config.yaml
n_layer: 14
d_model: 192
n_head: 6
n_kv_head: 6
head_dim: 32
d_mlp: 768
vocab_size: 2408
activation: "swiglu"
norm: "layernorm"
norm_place: "pre"
norm_eps: 1e-05
positions: "rope"
rope_base: 10000.0
rope_fraction: 1.0
qk_norm: false
attn_scale: 0.177
bias: "none"
tie_embeddings: false
parallel_block: false
init: "trunc"
init_std_qkv: 0.0272
init_std_o: 0.0
init_std_up: 0.0272
init_std_down: 0.0
optimizer: "adamw"
lr: 0.00162
lr_mult_qkv: 0.4
beta1: 0.9
beta2: 0.99
lr_head: 0.00658
grad_clip: 1.0
warmup_steps: 211
schedule: "cos"
final_lr_fraction: 0.1
batch_tokens: 32768
seq_len: 2048
doc_mask: true
train_tokens: 197600000
steps: 6031
dataset: "wikipedia_en"
MLP neurons of a small language model. Each row is named by its layer, matrix (gate and up: input weights; down: output weights) and neuron, and shows model dimensions 48-175. Each number is 50 + 10 x the weight over its row's rms, rounded and kept within 0 to 99. A neuron's up and down rows have the sign that makes its largest values positive.
After each neuron's rows, "fires after" lists the tokens most often just before its 100 highest values on Wikipedia text that the model never trained on.

L6.gate335:48 61 63 30 51 43 46 35 49 80 50 45 55 39 63 29 46 53 43 43 52 46 47 61 45 57 55 55 54 53 65 31 27 53 57 20 44 51 54 64 41 49 62 44 61 60 37 57 56 59 49 52 63 48 73 61 44 39 52 44 40 56 43 41 38 38 46 53 46 26 54 66 48 40 46 55 34 60 48 41 62 54 54 47 55 60 46 48 40 59 56 33 59 40 59 55 53 46 58 38 57 55 38 58 34 58 47 35 39 54 51 31 42 55 56 48 41 60 55 53 39 62 43 53 57 72 34 40
L6.up335:53 52 39 64 44 46 51 54 61 53 58 71 46 63 47 52 49 36 43 46 51 50 45 50 59 52 55 51 57 61 56 33 49 38 57 51 57 58 64 61 55 47 31 37 47 37 46 52 59 26 49 44 59 54 62 37 43 36 66 60 39 76 48 53 44 70 60 49 60 62 33 49 58 50 47 41 47 58 37 63 38 56 50 52 51 58 51 61 55 53 56 52 41 41 49 54 68 54 34 48 38 52 51 60 45 51 45 53 36 35 72 59 70 61 52 63 48 32 43 60 44 42 55 42 50 54 65 46
L6.down335:44 51 58 63 35 54 51 35 52 54 51 55 52 56 37 55 51 58 69 54 33 58 39 37 53 62 62 58 59 62 44 66 65 50 33 51 38 49 56 37 56 57 77 62 55 49 42 47 39 68 59 55 38 43 60 42 61 52 58 60 54 48 52 56 67 41 42 45 42 47 57 45 45 43 59 54 48 39 51 71 55 53 48 49 52 50 23 43 37 54 43 39 48 36 49 46 42 44 50 49 48 35 31 54 57 50 43 52 47 52 57 46 45 30 38 29 59 65 50 42 55 63 44 63 60 66 44 66
fires after: "D", "d", "v", "V", "Gre", "c"

L9.gate68:51 50 57 57 35 52 41 67 64 40 61 50 43 44 29 37 53 51 56 42 62 49 41 39 51 65 42 33 67 48 56 44 53 50 48 29 41 50 50 58 49 70 41 40 54 45 56 44 59 52 36 57 37 31 40 56 62 34 55 62 57 55 49 60 41 42 57 44 57 59 33 57 53 57 35 45 48 52 53 33 51 63 39 47 51 38 44 45 54 54 53 73 53 49 40 63 63 59 43 40 43 44 47 42 57 49 57 56 67 59 40 28 37 71 33 50 40 43 53 52 48 54 58 51 58 59 44 51
L9.up68:55 49 50 42 62 51 52 51 57 52 54 37 61 46 66 44 46 39 39 30 57 48 33 47 46 45 46 46 55 40 42 63 46 44 61 52 53 68 48 51 28 48 48 39 76 51 21 16 50 40 64 41 53 63 32 63 58 45 58 42 54 50 53 41 62 42 58 52 50 47 42 49 54 33 43 55 51 58 38 49 66 60 53 54 64 30 37 39 55 60 61 46 56 69 48 59 57 56 60 50 35 47 55 37 78 52 54 36 50 55 58 54 48 45 72 57 44 64 53 58 76 45 53 61 48 28 39 44
L9.down68:46 41 60 69 60 64 56 54 39 36 39 39 40 50 45 38 56 45 47 57 48 63 43 45 35 65 48 72 37 61 48 68 66 38 42 61 52 59 64 42 59 49 48 34 54 47 57 35 53 37 43 47 48 53 54 47 51 40 29 39 45 55 63 62 36 74 57 55 50 39 58 46 61 49 57 43 39 49 62 31 74 50 61 38 64 53 39 49 46 46 44 39 46 47 55 43 62 45 46 60 69 58 65 48 40 51 69 45 46 54 64 59 50 48 55 49 55 34 55 42 51 39 47 41 60 39 71 51
fires after: "- ", "TC", "m", "Gen", "5 ", "\n\n"

L2.gate266:70 50 60 53 47 36 50 39 41 59 50 62 67 54 47 48 47 47 55 52 63 29 58 53 62 57 24 38 57 48 61 31 36 33 42 52 61 66 47 77 60 56 58 46 52 55 44 77 51 45 58 49 47 48 61 45 56 35 64 37 54 57 54 33 53 72 46 65 50 43 42 57 54 55 60 47 50 29 56 39 57 39 53 40 54 44 45 41 27 61 61 48 53 51 44 55 33 50 38 40 60 50 39 37 44 42 67 37 35 50 34 41 43 53 47 54 48 38 48 70 40 72 49 50 61 53 53 44
L2.up266:52 40 41 36 36 44 43 48 53 40 50 46 39 62 48 59 56 51 60 51 43 68 50 39 55 47 30 45 45 44 46 54 48 68 47 43 61 46 41 41 34 61 48 57 34 52 64 63 38 53 48 49 45 47 33 42 32 49 49 38 54 51 51 55 41 40 50 53 76 56 37 58 61 50 40 44 56 64 45 42 61 54 49 62 52 48 61 54 37 43 47 45 57 58 63 63 50 55 59 44 37 52 48 66 58 34 52 54 54 36 52 48 55 43 56 45 20 62 45 49 57 45 44 72 46 61 71 47
L2.down266:53 57 59 69 45 62 77 46 63 59 49 45 64 35 47 41 48 50 49 67 36 49 65 39 63 57 41 40 58 70 52 58 31 50 54 70 57 45 33 55 57 45 59 62 35 40 44 62 41 49 42 43 38 54 66 53 46 36 45 52 39 46 67 52 51 63 41 57 38 49 38 48 60 33 31 48 57 51 37 41 66 53 42 37 50 33 59 45 40 35 67 66 44 51 52 47 38 48 35 77 54 67 39 57 46 44 61 55 43 31 59 44 52 61 64 45 39 44 60 53 25 69 39 42 37 58 61 44
fires after: "M", "T", "C", "The ", "J", "the "

L3.gate177:44 54 58 35 47 56 43 46 40 38 62 49 60 51 57 49 47 58 67 57 57 47 53 45 46 63 51 72 55 59 41 58 53 45 46 52 40 63 67 54 35 56 47 63 34 44 64 72 49 38 55 55 24 28 59 50 37 38 37 47 34 35 47 49 48 26 65 55 77 45 39 40 46 62 47 63 51 56 57 51 35 34 66 58 64 57 61 53 63 51 51 35 40 45 40 43 72 48 45 48 51 35 32 48 46 43 44 36 66 57 49 54 56 53 56 65 41 47 36 27 39 60 40 38 31 69 67 66
L3.up177:69 48 63 44 28 45 49 51 63 52 58 64 43 56 55 46 71 62 71 49 48 47 52 55 48 57 36 42 59 38 55 38 68 33 46 54 55 64 50 55 61 42 49 42 40 53 33 38 68 63 53 46 59 27 41 60 44 55 67 35 61 60 37 47 43 47 53 31 45 54 45 59 35 44 55 62 29 58 50 47 40 61 41 57 60 51 48 55 59 59 49 44 49 46 41 49 57 51 37 48 73 63 50 68 60 63 48 45 50 66 36 38 41 50 57 46 58 56 58 61 37 46 59 52 56 45 54 34
L3.down177:63 50 45 31 61 75 54 43 53 49 47 35 38 67 47 49 46 51 49 54 52 57 54 46 61 55 51 62 55 48 32 55 56 60 52 60 52 43 38 53 70 43 53 47 32 44 56 46 62 57 58 55 46 35 46 60 44 61 45 54 56 64 46 50 34 40 32 61 51 63 61 58 38 45 47 27 52 65 40 20 51 54 43 52 52 59 58 39 60 74 70 62 45 36 55 50 52 54 56 46 77 45 47 50 66 66 52 46 53 42 44 51 54 29 45 49 42 38 68 44 45 41 46 39 40 64 51 47
fires after: "R", "j", "S", "z", "Sch", "wh"

L10.gate396:64 55 50 36 46 44 49 53 43 36 40 51 47 57 34 59 48 54 59 49 75 38 60 54 52 46 40 64 48 56 46 49 30 27 49 40 61 65 46 58 48 54 60 38 48 65 43 54 56 48 49 58 43 67 61 55 48 41 42 34 55 31 55 34 56 49 48 51 60 34 57 46 50 59 61 59 49 57 53 47 68 41 18 53 46 72 52 46 48 57 46 43 49 82 54 21 57 57 44 46 50 56 47 41 52 61 67 46 42 54 31 45 43 56 44 45 42 39 64 55 48 53 49 51 56 75 51 43
L10.up396:76 56 53 46 29 26 27 54 44 51 41 62 60 66 43 56 39 51 42 40 36 45 62 56 41 50 50 49 35 37 32 64 59 52 40 44 46 47 59 55 45 52 53 62 48 47 30 45 58 49 47 46 46 33 51 70 46 46 47 48 48 69 65 50 34 58 61 51 66 56 43 45 57 65 56 58 49 44 41 51 60 62 49 46 40 44 32 52 52 57 60 43 44 55 59 48 38 48 52 60 41 58 47 75 34 48 62 46 42 68 48 22 42 56 45 32 56 54 50 77 49 62 48 35 40 66 57 41
L10.down396:72 43 48 44 46 53 54 53 53 68 26 60 54 49 42 59 58 46 40 45 69 57 42 45 53 46 65 55 39 44 59 49 44 68 64 66 58 68 47 50 50 40 45 54 63 51 48 49 35 61 51 57 35 45 44 55 54 73 40 39 43 59 58 45 60 47 44 36 41 58 69 51 42 55 49 47 48 47 49 41 56 49 48 45 65 41 41 57 52 36 55 51 48 32 63 50 59 52 43 42 57 57 65 63 54 34 49 34 49 29 56 57 43 52 36 56 45 67 49 35 46 53 50 71 59 39 45 53
fires after: "p", "P", "M", "Rep", "am"

L3.gate54:63 58 52 58 55 53 64 66 54 56 45 54 51 43 27 38 58 49 62 50 55 47 48 60 59 50 45 51 50 49 62 46 59 33 60 49 52 42 65 63 52 46 48 52 44 46 27 53 42 62 49 39 21 32 62 43 43 40 48 40 48 60 53 61 49 39 76 45 55 56 46 69 42 45 55 43 61 42 50 45 47 50 66 46 41 34 62 49 43 74 62 44 58 47 45 66 54 53 41 49 50 35 57 34 42 53 33 44 59 47 48 43 59 45 45 41 51 36 56 37 45 61 67 49 39 43 52 40
L3.up54:58 46 40 52 57 51 55 58 52 55 47 50 64 48 65 39 49 42 44 31 42 43 67 53 44 70 62 44 41 41 52 69 33 45 45 44 48 74 52 49 55 36 58 66 49 64 61 56 48 49 48 41 43 46 50 33 58 25 47 47 58 52 49 57 52 31 42 41 51 69 48 70 47 32 37 43 66 63 50 50 51 67 44 38 52 33 45 35 61 64 66 52 73 60 52 55 63 53 52 58 59 55 48 61 64 38 52 43 53 62 46 45 60 44 45 30 40 30 42 40 31 46 55 38 51 58 55 63
L3.down54:57 47 44 63 47 41 37 67 46 63 56 49 46 29 56 49 43 31 57 38 53 63 49 51 34 51 36 37 50 59 52 60 45 60 51 48 51 64 37 41 61 51 70 48 42 43 41 54 35 48 60 44 50 55 43 55 36 68 30 58 37 42 58 49 47 30 51 54 34 65 50 46 63 52 54 43 49 49 40 57 54 59 37 44 63 35 45 51 56 47 48 79 55 48 45 64 44 40 33 57 52 54 44 61 57 60 45 39 54 50 43 69 48 50 55 51 48 47 78 30 41 41 60 85 55 48 64 48
fires after: "| ", "\n\n", "- ", "==", "\n", "== "

L2.gate603:64 42 54 52 73 42 57 44 36 31 49 46 66 64 48 64 46 50 58 49 54 41 34 45 65 40 67 16 51 41 60 51 50 36 38 59 56 64 63 53 66 37 48 58 53 55 31 40 53 39 62 52 55 59 48 57 57 61 40 47 82 54 54 39 50 38 40 59 55 47 64 70 48 50 42 48 41 48 39 57 72 50 39 52 50 33 37 52 35 45 58 46 50 41 49 56 39 50 53 51 75 41 57 46 49 46 51 43 38 47 46 60 43 56 60 61 31 53 50 41 55 59 55 53 42 42 32 49
L2.up603:59 50 51 41 67 66 63 47 48 52 45 61 67 44 47 56 55 36 35 55 38 53 61 53 42 55 50 54 60 47 49 43 34 20 33 53 56 52 38 49 45 42 42 41 49 42 54 57 66 19 46 57 44 53 63 34 41 59 65 48 61 52 42 48 48 51 55 44 42 51 27 55 49 52 39 49 62 57 30 55 53 53 45 71 60 52 43 42 45 74 62 57 49 65 45 31 45 45 38 44 59 59 55 37 46 50 59 40 60 29 35 64 45 56 57 69 43 41 50 59 45 43 60 61 48 44 40 46
L2.down603:30 55 43 50 45 38 56 56 53 55 58 53 43 48 49 52 56 29 39 31 44 52 32 49 47 21 69 54 69 54 38 52 48 52 48 57 40 56 46 42 51 42 53 46 42 59 59 32 50 48 43 33 45 55 65 57 49 60 39 49 51 54 50 40 38 69 42 30 50 46 65 49 56 39 45 60 47 46 48 49 52 50 50 47 60 56 49 61 44 57 65 45 49 50 70 48 55 66 37 45 40 38 63 51 54 51 51 48 47 49 41 43 34 53 48 28 49 61 67 33 49 33 46 40 39 57 39 53
fires after: "c", "C", "doc", "inc", "Sc"

L6.gate225:69 50 54 44 52 46 54 55 49 50 47 50 42 41 57 50 49 73 57 61 38 51 37 45 46 50 60 57 39 48 49 43 48 39 45 47 51 33 44 35 35 35 37 34 50 51 51 59 56 61 45 60 54 36 36 51 43 62 80 53 54 58 51 46 58 49 30 60 60 56 53 50 62 54 51 56 46 55 44 55 57 46 47 64 44 62 39 32 64 40 46 48 66 62 46 42 55 49 56 48 48 48 55 43 61 60 44 57 48 52 44 63 69 35 40 42 69 49 55 57 55 51 64 45 48 54 42 36
L6.up225:48 53 54 54 49 65 55 43 49 66 53 45 61 69 57 52 45 59 48 39 58 34 35 32 60 45 47 37 61 54 57 45 59 39 52 47 52 42 33 47 54 60 49 55 42 34 50 52 46 36 43 46 54 55 54 51 53 63 58 50 61 53 54 54 60 47 49 56 45 31 53 41 48 48 57 56 60 62 62 43 68 26 58 48 37 54 56 57 37 56 24 57 31 65 46 49 35 48 43 52 29 60 58 51 48 50 50 34 58 50 60 42 51 68 60 47 52 67 37 64 36 49 50 61 44 57 39 40
L6.down225:60 59 56 53 57 63 43 33 54 42 51 72 51 53 46 53 39 57 44 43 47 74 53 51 57 35 50 49 48 45 52 53 59 46 40 46 50 21 42 67 36 63 45 56 59 53 46 63 43 61 49 64 53 45 44 35 51 54 56 43 61 53 56 51 62 43 55 75 34 52 55 37 61 46 47 45 54 57 36 52 49 35 38 59 64 29 53 39 41 51 52 38 42 51 43 60 45 44 68 39 51 44 53 46 53 61 57 42 45 51 53 72 73 61 53 43 55 59 58 33 49 58 69 38 55 52 59 38
fires after: "D", "J", "M", "T", "Ch"

L5.gate128:47 49 69 37 44 37 57 52 64 60 45 44 50 53 49 38 62 43 58 70 53 33 53 48 54 54 54 34 49 44 56 43 38 53 38 49 46 57 38 53 50 39 50 48 54 40 63 59 58 59 45 51 47 47 62 53 46 55 54 42 55 40 48 55 53 64 47 46 41 52 57 36 51 40 68 38 60 32 47 42 57 54 51 61 58 57 84 43 34 59 47 38 71 58 32 46 24 38 43 63 53 36 46 46 48 37 50 46 65 52 55 47 68 38 42 30 58 44 50 42 58 35 62 41 42 40 59 70
L5.up128:51 53 65 62 43 45 58 56 57 61 46 43 49 75 47 53 51 47 45 59 51 57 34 51 51 52 86 59 33 55 57 47 51 50 57 49 65 52 54 31 29 38 44 48 60 43 44 55 53 46 40 57 50 49 47 48 47 48 40 48 49 55 36 60 60 38 46 42 43 46 51 54 44 35 47 47 36 40 48 62 57 54 55 17 50 57 60 63 66 44 43 43 51 57 46 49 66 49 49 57 71 55 45 57 55 70 60 32 53 39 72 36 49 48 56 30 39 67 43 42 43 57 33 53 64 45 44 45
L5.down128:54 44 45 44 61 68 39 40 50 49 50 58 49 53 36 47 45 45 57 45 51 69 38 60 54 33 70 45 42 61 44 30 51 56 46 54 56 55 57 48 55 67 44 52 46 34 34 23 60 57 78 50 45 56 45 46 52 49 53 48 49 56 52 37 43 35 59 58 59 41 34 47 48 54 48 64 53 56 43 45 36 40 41 56 52 47 34 61 40 55 52 63 40 56 38 63 58 59 58 34 48 52 60 63 51 53 57 49 68 43 34 52 42 58 54 40 53 46 43 64 47 37 54 49 47 56 55 33
fires after: "S", "Sh", "W", "Gr", "R"

L5.gate642:72 27 41 53 54 38 55 43 42 64 51 41 53 53 46 50 42 36 44 48 38 54 49 64 32 62 46 52 48 49 53 51 72 57 57 60 56 44 48 39 59 51 46 68 43 46 33 36 77 52 51 40 53 49 47 45 65 43 49 57 34 52 46 57 30 37 53 67 57 41 58 54 50 45 28 46 50 66 60 43 53 48 71 42 55 52 54 48 48 43 52 35 52 42 53 47 67 61 58 49 38 59 56 47 30 53 67 60 45 49 58 52 58 51 58 61 64 46 49 35 52 42 57 44 53 60 44 60
L5.up642:32 68 55 49 47 58 47 77 54 60 58 60 44 37 40 36 43 64 64 32 53 62 53 39 56 43 60 46 58 44 44 58 44 45 53 37 38 43 60 50 57 25 72 47 43 51 52 43 49 55 57 55 62 47 56 67 47 57 63 48 64 60 53 38 72 58 53 47 43 55 40 43 42 43 59 56 47 47 46 55 33 43 51 65 42 62 67 62 53 54 43 76 49 54 54 54 47 52 59 58 61 52 40 66 58 44 77 64 64 69 46 37 57 58 60 62 70 56 43 59 69 55 41 42 45 52 56 41
L5.down642:49 55 61 39 55 44 34 59 48 33 49 61 57 57 57 66 36 39 48 40 53 50 59 46 42 42 45 53 62 45 53 67 53 49 41 56 53 50 60 47 39 48 52 28 48 41 59 43 69 51 58 35 54 40 45 64 49 49 54 52 53 47 66 55 55 65 40 47 62 55 50 51 52 40 17 53 49 56 26 68 39 48 26 36 36 49 42 48 62 49 51 67 63 54 50 49 68 58 58 33 47 56 62 34 52 55 44 31 42 42 37 53 46 47 47 47 56 49 56 60 36 43 66 58 55 53 68 43
fires after: "re", "stri", "Re", "retur", "D"

L5.gate619:49 42 39 54 41 59 43 48 46 68 65 59 68 63 46 56 58 65 57 49 35 40 71 56 47 45 46 33 60 45 44 50 49 39 43 48 68 62 68 47 52 52 44 44 47 57 46 35 59 62 45 42 66 35 45 46 47 34 53 44 60 38 69 47 44 54 37 51 53 43 41 61 52 36 38 59 45 56 47 63 36 36 40 46 39 56 39 42 39 46 43 42 50 52 47 39 37 59 61 49 57 35 27 57 41 40 56 43 60 39 55 47 33 56 30 57 59 46 49 56 37 66 45 39 47 63 52 67
L5.up619:26 52 51 45 52 58 42 54 54 22 63 30 60 65 47 55 53 56 54 41 66 63 73 63 40 65 36 52 50 69 56 47 38 49 48 49 59 39 49 67 45 65 46 42 49 64 49 65 46 56 41 50 34 58 62 40 35 40 51 50 43 69 44 50 65 41 49 46 70 52 56 42 56 57 50 33 60 55 52 35 62 61 51 54 51 49 47 67 46 49 41 37 51 51 59 40 50 71 46 52 49 48 35 60 33 43 53 57 57 59 39 42 47 32 43 51 57 34 62 64 53 47 52 52 56 58 42 42
L5.down619:54 60 46 46 46 41 41 51 56 59 40 54 46 35 54 36 50 29 47 40 59 71 47 59 55 46 58 55 49 46 48 43 47 52 54 60 44 40 32 53 52 35 55 41 48 55 66 71 44 40 71 48 55 58 43 49 66 47 42 77 56 41 53 66 43 64 52 60 49 63 48 50 45 44 64 48 51 49 34 49 54 62 46 44 65 49 54 36 56 45 71 43 67 47 60 50 50 62 62 30 51 56 33 63 33 51 55 40 41 46 57 51 41 41 59 58 53 49 46 53 46 46 61 50 34 63 35 53
fires after: "K", "J", "M", "im ", "& "

L5.gate291:46 48 62 73 42 63 24 61 44 51 64 63 37 47 50 49 61 51 79 57 31 40 57 59 52 48 54 47 55 51 66 49 60 52 36 41 42 51 32 53 48 35 62 39 63 66 49 40 52 65 41 41 54 50 44 38 60 39 52 67 46 53 61 50 42 43 48 63 40 61 60 33 47 30 49 38 60 42 49 48 50 44 34 48 52 54 57 58 52 28 43 49 57 44 44 64 31 44 43 51 40 63 27 45 53 38 60 42 58 44 50 30 33 47 57 55 61 38 50 49 57 54 63 54 55 65 75 57
L5.up291:73 31 59 51 37 45 56 39 46 43 48 43 51 59 55 37 47 61 62 57 64 57 75 56 60 55 60 50 50 51 48 51 65 38 49 47 61 63 41 42 48 50 48 57 51 57 52 42 52 46 50 57 41 55 46 72 36 42 39 41 33 56 47 60 55 40 34 42 56 45 48 61 39 53 50 50 35 65 57 53 42 35 52 45 54 48 50 46 55 29 47 36 54 67 56 49 25 41 35 60 59 60 55 39 56 52 41 46 39 44 46 43 62 41 41 52 62 71 55 48 50 40 54 42 35 52 38 33
L5.down291:50 43 69 29 58 54 57 58 56 53 38 54 58 57 53 59 39 69 67 51 59 50 51 42 51 49 47 66 47 60 41 59 50 39 42 48 54 54 50 32 53 52 57 55 51 55 53 55 53 36 54 47 40 39 44 51 55 56 49 55 44 59 51 49 48 39 73 48 55 47 33 49 44 54 65 61 46 54 70 40 53 50 64 38 33 49 42 61 54 46 48 29 51 59 51 56 48 41 63 46 27 42 61 58 54 48 41 48 45 51 31 48 56 54 48 53 61 27 47 63 40 49 44 71 25 39 60 34
fires after: "S", "s", "W", "se", "w", "Y"

L2.gate730:55 64 37 50 47 48 49 45 58 46 50 42 46 52 50 69 48 48 51 42 38 65 61 52 46 54 42 55 48 38 49 44 48 55 48 59 32 48 42 47 42 34 47 42 34 38 46 45 56 49 52 50 59 24 49 40 55 52 59 48 61 53 52 67 44 53 46 53 52 65 58 43 39 57 58 37 42 37 74 56 49 51 63 41 58 54 43 33 60 43 42 42 50 33 42 46 34 44 59 46 48 47 45 63 45 28 47 41 62 80 26 33 38 52 52 81 56 68 46 32 54 48 42 54 66 58 51 54
L2.up730:43 70 50 59 43 56 48 45 44 21 42 62 28 42 33 55 25 62 58 53 46 52 51 51 60 39 56 55 49 38 54 70 72 45 42 48 36 37 51 54 43 39 47 53 49 55 61 67 51 49 41 55 33 43 48 72 41 57 64 48 51 55 44 41 60 55 52 44 58 51 48 30 37 62 42 52 46 48 44 51 51 65 15 54 63 48 60 41 38 49 41 56 61 40 57 32 47 50 67 51 37 51 40 42 46 57 57 60 62 53 57 47 52 69 51 40 35 38 52 47 51 36 40 73 44 54 44 43
L2.down730:46 47 46 65 50 36 36 42 53 48 42 41 50 55 59 40 51 45 46 62 43 54 55 52 39 36 40 61 51 42 45 52 54 57 40 46 42 62 53 25 44 46 59 43 66 55 63 61 46 51 64 46 61 66 46 43 65 48 44 70 62 45 63 57 48 49 46 48 39 44 38 38 53 40 64 64 62 43 37 45 61 49 50 46 41 43 36 39 55 58 64 32 65 42 33 47 53 58 46 55 68 43 49 57 61 64 52 58 42 44 57 55 34 34 56 60 55 60 63 38 49 40 62 54 32 57 67 50
fires after: "re", "le", "n", "r", "u", "stri"

L3.gate175:57 47 61 37 48 42 56 47 65 73 49 63 60 26 58 35 60 31 54 25 67 52 56 56 58 45 54 40 46 54 48 45 64 67 59 38 50 52 50 59 35 36 31 58 50 42 56 50 63 44 49 58 47 47 59 49 54 41 37 36 52 51 45 60 52 42 57 42 60 66 50 56 42 40 47 38 49 37 38 50 43 52 67 29 59 41 38 48 41 49 64 58 60 53 49 58 51 49 38 51 71 36 49 35 43 43 39 33 58 47 41 40 57 64 38 40 61 36 59 41 55 49 45 57 41 59 52 42
L3.up175:64 68 48 42 49 54 65 43 65 49 39 62 52 49 64 50 58 55 62 38 43 47 64 54 45 54 53 52 49 52 44 41 41 32 43 48 54 65 52 52 56 42 37 45 53 44 49 47 50 49 55 56 64 35 69 44 41 34 53 31 47 52 62 45 41 29 47 32 61 57 48 67 47 69 39 50 46 63 33 42 36 45 38 33 51 34 28 32 25 50 62 49 65 70 42 51 62 48 68 63 60 42 53 59 45 41 29 44 49 44 29 56 57 54 42 38 48 37 62 51 35 42 61 58 57 46 38 41
L3.down175:54 60 60 63 60 56 46 54 75 55 53 41 48 41 47 57 59 30 39 51 51 64 42 51 51 52 71 39 44 67 52 37 60 67 59 62 38 45 44 55 55 19 48 49 55 27 45 57 48 53 63 30 55 60 30 55 54 57 45 51 40 45 50 61 49 46 55 68 18 50 56 61 49 33 63 42 39 41 55 55 54 56 53 64 59 39 42 44 47 44 59 57 41 53 49 61 40 65 38 55 46 62 41 48 49 46 50 52 50 53 64 59 61 52 73 61 53 44 51 53 52 47 59 48 51 27 60 64
fires after: ". ", "\n\n", "==", "== ", "===", "- "

L6.gate38:49 39 49 51 54 41 40 23 41 43 31 63 41 41 63 46 51 60 44 54 45 46 43 51 43 50 66 54 41 76 58 48 42 47 51 45 67 58 46 51 68 31 54 49 64 59 51 59 47 57 44 62 51 41 48 54 53 54 48 42 51 37 46 50 48 48 59 53 38 58 55 64 48 47 62 47 41 34 42 49 62 48 67 49 57 25 46 58 51 67 39 46 51 31 52 46 40 64 36 47 47 46 41 36 44 53 54 31 52 65 22 44 32 57 60 45 54 60 45 32 50 81 56 56 66 56 51 45
L6.up38:35 62 55 50 41 44 42 34 48 36 33 51 46 41 47 59 49 39 25 51 55 52 62 47 55 43 56 64 55 50 48 65 33 55 38 43 62 57 25 55 51 59 56 50 55 47 60 51 50 49 55 37 55 48 42 50 32 51 57 46 56 49 35 42 53 75 47 45 66 46 46 51 31 56 30 35 54 43 52 50 75 57 53 54 53 61 49 39 56 66 71 51 49 44 66 74 52 44 43 49 69 37 47 50 47 57 21 45 43 45 29 64 47 60 45 42 60 44 45 80 46 48 45 43 55 44 47 46
L6.down38:46 62 48 61 31 50 67 42 64 45 51 57 38 59 45 53 48 58 30 52 50 56 39 45 59 45 53 51 45 56 58 43 54 25 41 46 46 52 42 53 46 53 39 59 68 55 56 43 57 48 45 50 32 42 49 51 49 67 45 49 56 33 51 59 53 51 24 48 59 46 46 52 42 44 57 44 57 46 36 45 45 57 50 41 41 48 28 41 56 56 31 36 43 53 65 47 31 45 48 53 70 55 43 49 59 45 37 45 39 47 46 48 58 60 39 46 36 43 48 53 50 54 31 56 40 33 50 68
fires after: "c", "d", "od", "il", "sc", "inc"

L3.gate89:65 47 55 56 39 44 52 46 51 58 41 36 50 34 33 37 52 62 63 52 43 32 58 60 47 62 61 43 44 60 39 31 42 34 55 40 50 63 56 47 41 55 40 45 49 53 42 43 43 59 48 37 34 48 47 32 48 58 63 45 54 59 45 47 39 31 58 49 64 49 59 62 58 41 30 47 53 56 43 48 48 73 48 50 58 29 50 45 45 69 48 61 54 51 50 57 54 53 57 49 51 42 62 46 36 67 44 43 65 42 32 37 59 53 39 42 49 36 57 38 41 60 67 59 64 59 44 41
L3.up89:50 60 38 58 57 46 73 51 67 57 46 56 61 34 53 36 47 37 48 48 55 56 40 55 38 40 55 28 48 32 53 62 60 57 52 45 59 48 48 43 57 49 47 55 47 41 47 42 45 51 62 64 58 63 61 48 49 50 46 63 55 50 60 61 63 54 57 48 56 80 48 53 32 61 44 56 49 60 44 32 38 50 52 52 45 41 41 33 60 43 68 52 53 55 49 50 57 46 44 56 53 46 55 50 42 31 60 33 65 52 41 48 59 73 65 51 51 60 47 41 42 41 51 49 44 47 50 55
L3.down89:42 64 49 58 73 57 61 67 48 64 37 52 43 11 42 40 47 31 50 41 49 60 66 48 52 59 65 46 37 39 52 54 45 66 51 43 48 49 42 29 40 44 51 48 47 47 48 63 37 47 49 31 55 49 50 54 47 61 49 64 44 50 54 54 58 49 53 66 42 58 48 51 54 41 46 32 65 43 47 50 36 72 25 53 71 54 33 55 38 45 54 68 53 48 55 62 37 62 48 65 55 59 51 54 49 52 38 54 47 59 60 58 44 54 57 39 45 40 46 37 48 48 58 57 55 41 54 39
fires after: ". ", "\n\n", "==", "- ", "B"

L2.gate146:55 49 51 46 43 61 65 45 54 32 57 43 82 51 38 60 57 48 48 52 35 39 66 44 58 61 40 57 67 60 60 50 37 38 46 47 64 37 49 59 40 42 46 48 32 59 55 60 49 43 48 51 35 33 44 49 35 50 59 51 53 52 62 37 41 41 47 57 61 41 65 41 60 59 53 40 45 50 40 51 59 59 61 46 50 61 75 43 42 64 54 61 50 63 53 50 63 52 47 50 36 35 32 40 37 56 50 64 57 50 52 41 53 30 39 52 56 39 45 74 59 64 53 33 48 61 58 48
L2.up146:46 34 41 60 52 63 62 37 58 57 45 66 66 47 40 60 58 57 68 45 37 30 71 32 46 63 40 50 69 38 48 46 48 31 47 45 61 56 46 77 43 56 45 46 38 58 36 35 69 46 44 41 44 28 49 38 39 45 66 49 37 47 59 38 55 36 53 54 65 62 49 62 44 65 50 37 31 47 47 46 57 42 40 42 39 61 42 40 49 47 48 39 59 58 36 44 57 60 50 48 43 44 45 45 37 52 53 55 57 55 41 36 61 46 53 56 61 35 52 58 58 46 56 42 54 61 60 55
L2.down146:54 54 41 59 53 67 52 45 45 54 39 63 42 61 36 51 36 43 43 58 61 45 46 45 62 51 40 55 48 56 49 47 61 49 48 53 53 52 47 27 31 37 41 48 52 49 43 46 55 34 71 66 63 39 53 54 71 49 31 42 35 54 63 50 55 48 46 48 40 54 43 69 58 41 57 45 41 57 57 51 60 54 38 36 40 43 66 47 52 51 52 57 45 52 45 47 35 28 68 53 62 65 53 47 57 63 45 49 39 56 40 61 51 50 54 65 47 61 57 52 55 50 55 54 35 40 59 59
fires after: "M", "P", "R", "S", "Ch"